Weights of a small transformer language model: rotary positions.
MLP neurons of a small language model. Each row is named by its layer, matrix (down: output weights) and neuron, and shows model dimensions 96-223. Each number is 128 + 24 x the weight over its row's rms, rounded and kept within 0 to 255. Numbers have three digits each.
After each neuron's rows, "fires before" lists the tokens most often just after its 100 highest values on Wikipedia text that the model never trained on.

L16.down574:116141146108110158144136111088167148108126127121134114113152144143097093098124123131146149151153128129176145138127148109133104122112115120133153142097122143114111089162144116097136103190141141110111140137107106131042148177155124144142129121116115098118106094103127090131132100132150165182160168150121116123140096115168130125138168134129156120191190121097094102137132142126110116136131
fires before: ":", "4", "f."

L16.down763:135114112159144142158105107090155168118094132122109125091180103124154166128141142116151166107149152147135142156125095123128106111154079101141128129146136134172178147173136107171106116129118076111158148145143136146114065127133145155185165079183156152126143110164168131128103120118082119108115139160141093149125129147099116146130086111124094104090125135129151148152113119087129111114109
fires before: "8", "15", "14", "18", "7", "10"

L15.down868:140153091144121136163119096145172138143122116108126191133165099151137133166130129168096136146107132122145106089163157145129139139146163123166122155149149121255127118116143117157148100124127110126119140154128104160099133134127113173169159123130136144108127117109126098163154120130120131159133149150128124131135111145141118113103137120103097128120108167133138099169143118106116159155117
fires before: "20", "- B", "18", "15", "16", "- C"

L16.down684:117140156158160143146129125146102133144183142134108117151136127114153137127104127120130147119145086140132080129117162149176083143083129111099118112089105108084123148156141114119138170146128118152134129112140165105113105114165125137126148116151121153142141135155120136133143175131159157106147118106107103161102129134129141100155134122115141118162132112132134166133154141126148127139094
fires before: "0", "1", "2", "3"

L8.down431:164188119141158114135107138127147101124136098128109138136121106136105181128122124115127156150094145127155087114154145101131117163119108103114085113138136140131117087131107107121148124136126125096130092102139134129128112098044160105175107096148068094106126113099125088159135118148148135130095123113125110136099113092141118119135153121111136073103160170106096146131081117121161124104136
fires before: "0", "2", "1", "6", "22"

L15.down601:145106098091129116074158129117143078169123165128113132090137126103127116099115161141108161114107155138092130135165137140094128124111136083092121086150136115133124141149145143107129159161116127111140103142144126141091106141142138150132142080098142102140127155149117142113146088137099139180173154154113122084150108105141106110141128111102130127146121146103117110130128166137122102150130
fires before: "==", " ==", "===", "1", "2"

L15.down825:132065127149139109121131123117154131119155143148142175143149120102121187076163133143107121116118145136140105106151157167103126131153110127115118145123105134195112073120136114113108161124143109133153105139123136163114150162129085101167116125139137103119126140135123094133101160136113105136105113171125091151132093135115147148166108123122070109131135126163132143113134142123126127186102
fires before: "\n", "14"

L12.down1016:113141156086115157123143111159169121123150129131087124131114093170149141115172156144141117093129123138095139077132160147139106106120130182095130111098123108175128171097147127128121131137149144160139129119149142093125129124104168143053127133126126097111100144152127106131108157145138131111155083112136109112129140101144171086162127151139158107083153126137140117132121137118091104156109
fires before: "\n", "\n\n", " The", " "

L4.down391:136158129133119100122148135117128143106171120092103103155091146137138086110123120108127117172119129158124129117146139170129140128083102113105112149135098145107158141104082171132161121134101169105147151133152138131125114128151132125082126133123136138136176144149116168150145154116140143093103117098109082078157109130122112125134136169109152090114168098109147091100074186109111120111138
fires before: " | ", " |", " V", "ers |"

L8.down976:125137131126167126164109122157135122135134143120183125130147119081133138086112186137120166144169114142133158111122118099196121155101107145132149148106125126104131175114139096068096114104146116099139093106123153140136113097120109113181159140139154100107143132142116165126149114125146111160099125078151140140123162143127108132124139133143122157124149126140169088099131159115115161111116
fires before: "1", "2"

L4.down101:101157121124160113127137142103107116131084106107140149095170146123170129088078113155155138177139171124128074141155194124089102099156132136136124069148138112147155085111147153160130135102133132104197116120108092125139100138143096072135131106143105137138138099111124103134127152160108121142122135160119156149139119112122109128113157154095119149091127127145096124173094111132160136185121
fires before: "–", " |", "'", "',", "=", " | "

L4.down18:126134116147166114069091149124105124115134098061167169159131131117140168098134146153136098109146135168090091150152186152123120166096116124189121097109123163144166128170087146140114136106086104126077098117110106114113112130163115114167114107125141146173121139122141108110178101111130119170103100098143155123126144137142107100167143145095090116148124111126144135100159157158127108099124
fires before: "\n"

L15.down680:113121154103148138125129136152124078142123139140150121132140169119109118132108143140139140156126166133148094102160128165087129143128117108106095146125105137115105110124116123128108139136069140155134130152145125108091088168127150161143101126099080131150136138099116113146171096072125142170115129136133151109156131170143081143157123130082174128160158142117129100093114103171144104122142
fires before: "==", " ==", "===", " and", "s=="

L4.down41:143119150129098115127155150128181145107153092121131128121122136094152138120149160079082108174146142106140135163130096140134151105155171135147158099097148165084119104166133170116121102093097113161132135129122138154105127156123120140145128123106152176115166103121151185074113116152123150150141078111167108129130112115118096095118135169133098130113147097174170171098147116148140141126142
fires before: "2", "1", "3", "0", "4"

L13.down855:157165095082121080140128089096137136142139154113132165161123156150122078155148111134173150109123071110114121103142100128104146082098139090104112131124146110116154130128160150094135125073135155145133169138154151080095145099151160145175102142163126124137120127123100104123172125125119110145113151154117101135130083169148130139160161098146161139118159128122091113128126095125150155081144
fires before: "ovich", "AN", "mother", "ela", "igh"

L13.down757:118126147081078123133119133134162086152125109145098121127118111119124123108074151126127127168104108124145090118143091166115096094135146086110125132120116152062106145144123108140117088148121088170095122173131103178143098155148152106168128132148137115154136132120136106142096143141140098149086097133088146079061148122150139146090117140114128121166100111137112130136109160141144126149136
fires before: "1", "antine", "2", "an"

L13.down553:151093133111140098116135129137150146129125120129152151108100138129146138110127156090126095155125178096103106141102174133135121104125105134147167133125134166103150122150155172137131148156133080145113129132150130091135123146173155118172109140131090124168110124098207145092118121096149129090128152114141183108143145106178171113108141157119106098109105091156144124099166127118130118156119
fires before: "\n\n", " |"

L4.down500:148137118151106119160119122109126104132107136182202137173119168153101106141126134123112133163111127128136104133121143136151161127116123093166137131120164126115093162160177120154108107099117114127133137129129104145155136111130165142094099084136136076157102155171171157158123120172137115165133136134089141147103142154166149140123139115122111136107163166092158137127119115119079133159163
fires before: ") | ", ") |", " |", ") |  |"

L16.down803:120124106103121126108095157144108167131081109128099146097157112149142128110139110137149134125177121115123157097189134099120140105114147139124135128161107148093105141102080125103118133102155121112159115121106127145133146088165109137183153162100161124104138135125149115126079123139157136191125114159104098166113114165101136132141130160131100134109144122107152085094153088123085128152159
fires before: "7", "9", "4", "6", "5", "15"

L16.down643:074120156154110128105147117130098136146148081150148153096175118157089155096124126181117142162098092150152134143111121140156126105117152126100108091104121111129112112100118125153146132160141127083126123124096136093120102100161139157172173104135103137130120132120118094110078109140114129131105104122189066103148100174125169115076121098114142142127123090119121141102144128140116116092141
fires before: "3", "2", "known", "1", "hyll"

L16.down920:132173120140109151092112110136134142097102132109151148111118107107124195099133101115120164134132164137143118134113148158128101161116133123158123088118160103097139155128111094150125115142086162098120156069081113123139170107094135151198158129134129094140145154120130097114174127147091129106130143113092094157107098137119118089114146124119082122110136146166118074111081133125141120133144
fires before: "20", "21", "13", "15", "14", "12"

L2.down402:129104133122154110126101119121099153079105093117146110161096140148110161120121120093133124158105117152148113121100125119160145151118156170098113155093149134084133126091108134153175145115101124137160113103084157138110150137130130083119099145153125137110124108126108122119146125110117130133128132180165146132136151177111141142117112102119133120097151192110055146123151130138130103129132
fires before: ".", " | ", ",", " |"

L15.down304:137105118130139124104100124110138135091066131142169159103130119148146136132163117108091140100119108109111167164112149129147104131131136099097168111114135141099098102129122136089156126142125121132139134118110123110147115109127137112134097131134150128196144126136141107089101149083133093134101129131161179124140145150121080105160116132123114109161170168151130160115113111108119134111133
fires before: "–", " January ", "bl", ",", "ke"

L15.down844:118179105127124131159099165138133150108108126100114151160159097106141163143116099114104106149121125138146162154116104148143101145142164132094113172103130120059091164174175110081126110141151117127149088144174061121066119131134095109058093151123122132110137111098118146111115138153134142157138177082147096119123123105157101119116130127132122100142116102151079100095130155122086125130141
fires before: "\n", " Television"

L12.down640:160104128127137118145177149117065153109104108161166098139123083168142126131098135137117156097140135142146121075084127148135140133105089159129097176093140127092130137088132124167105127160140108158163110102129144152160136144137116128117134171100110122103142124198169128151144129123152140151109125156165146162099133180098109159113101146111127093117099131131094162102162095138118087124148
fires before: "1", "2"

L10.down820:116148105120141156105121121106164129097117168101168111129101113120126165102109142112115124143108086151133110159155113158141113122110116128132116138138137083105125142125170117089130135142119136135161158091100181130087080144107117163132167141135123138139139107115168185113125128161094155137151118145155131101128172076150138086135147101097123156119114127105127125141120136134111142106101
fires before: ") |  |", ") |", " Co-", "TT", " degree"

L15.down967:125130115145155127137111110151149154125167114139160141135132121131122123127175134162156184096122126123151112126114109121095111114074134108140111118107133124118135120105082097148139105143145167132133158112098160132103146114123142137088129127157101106134124104149126081127113106098152154109154125136145118186108120118121138106123091133145121128169176163143099152172148153123127085177106
fires before: "–", "-", " | "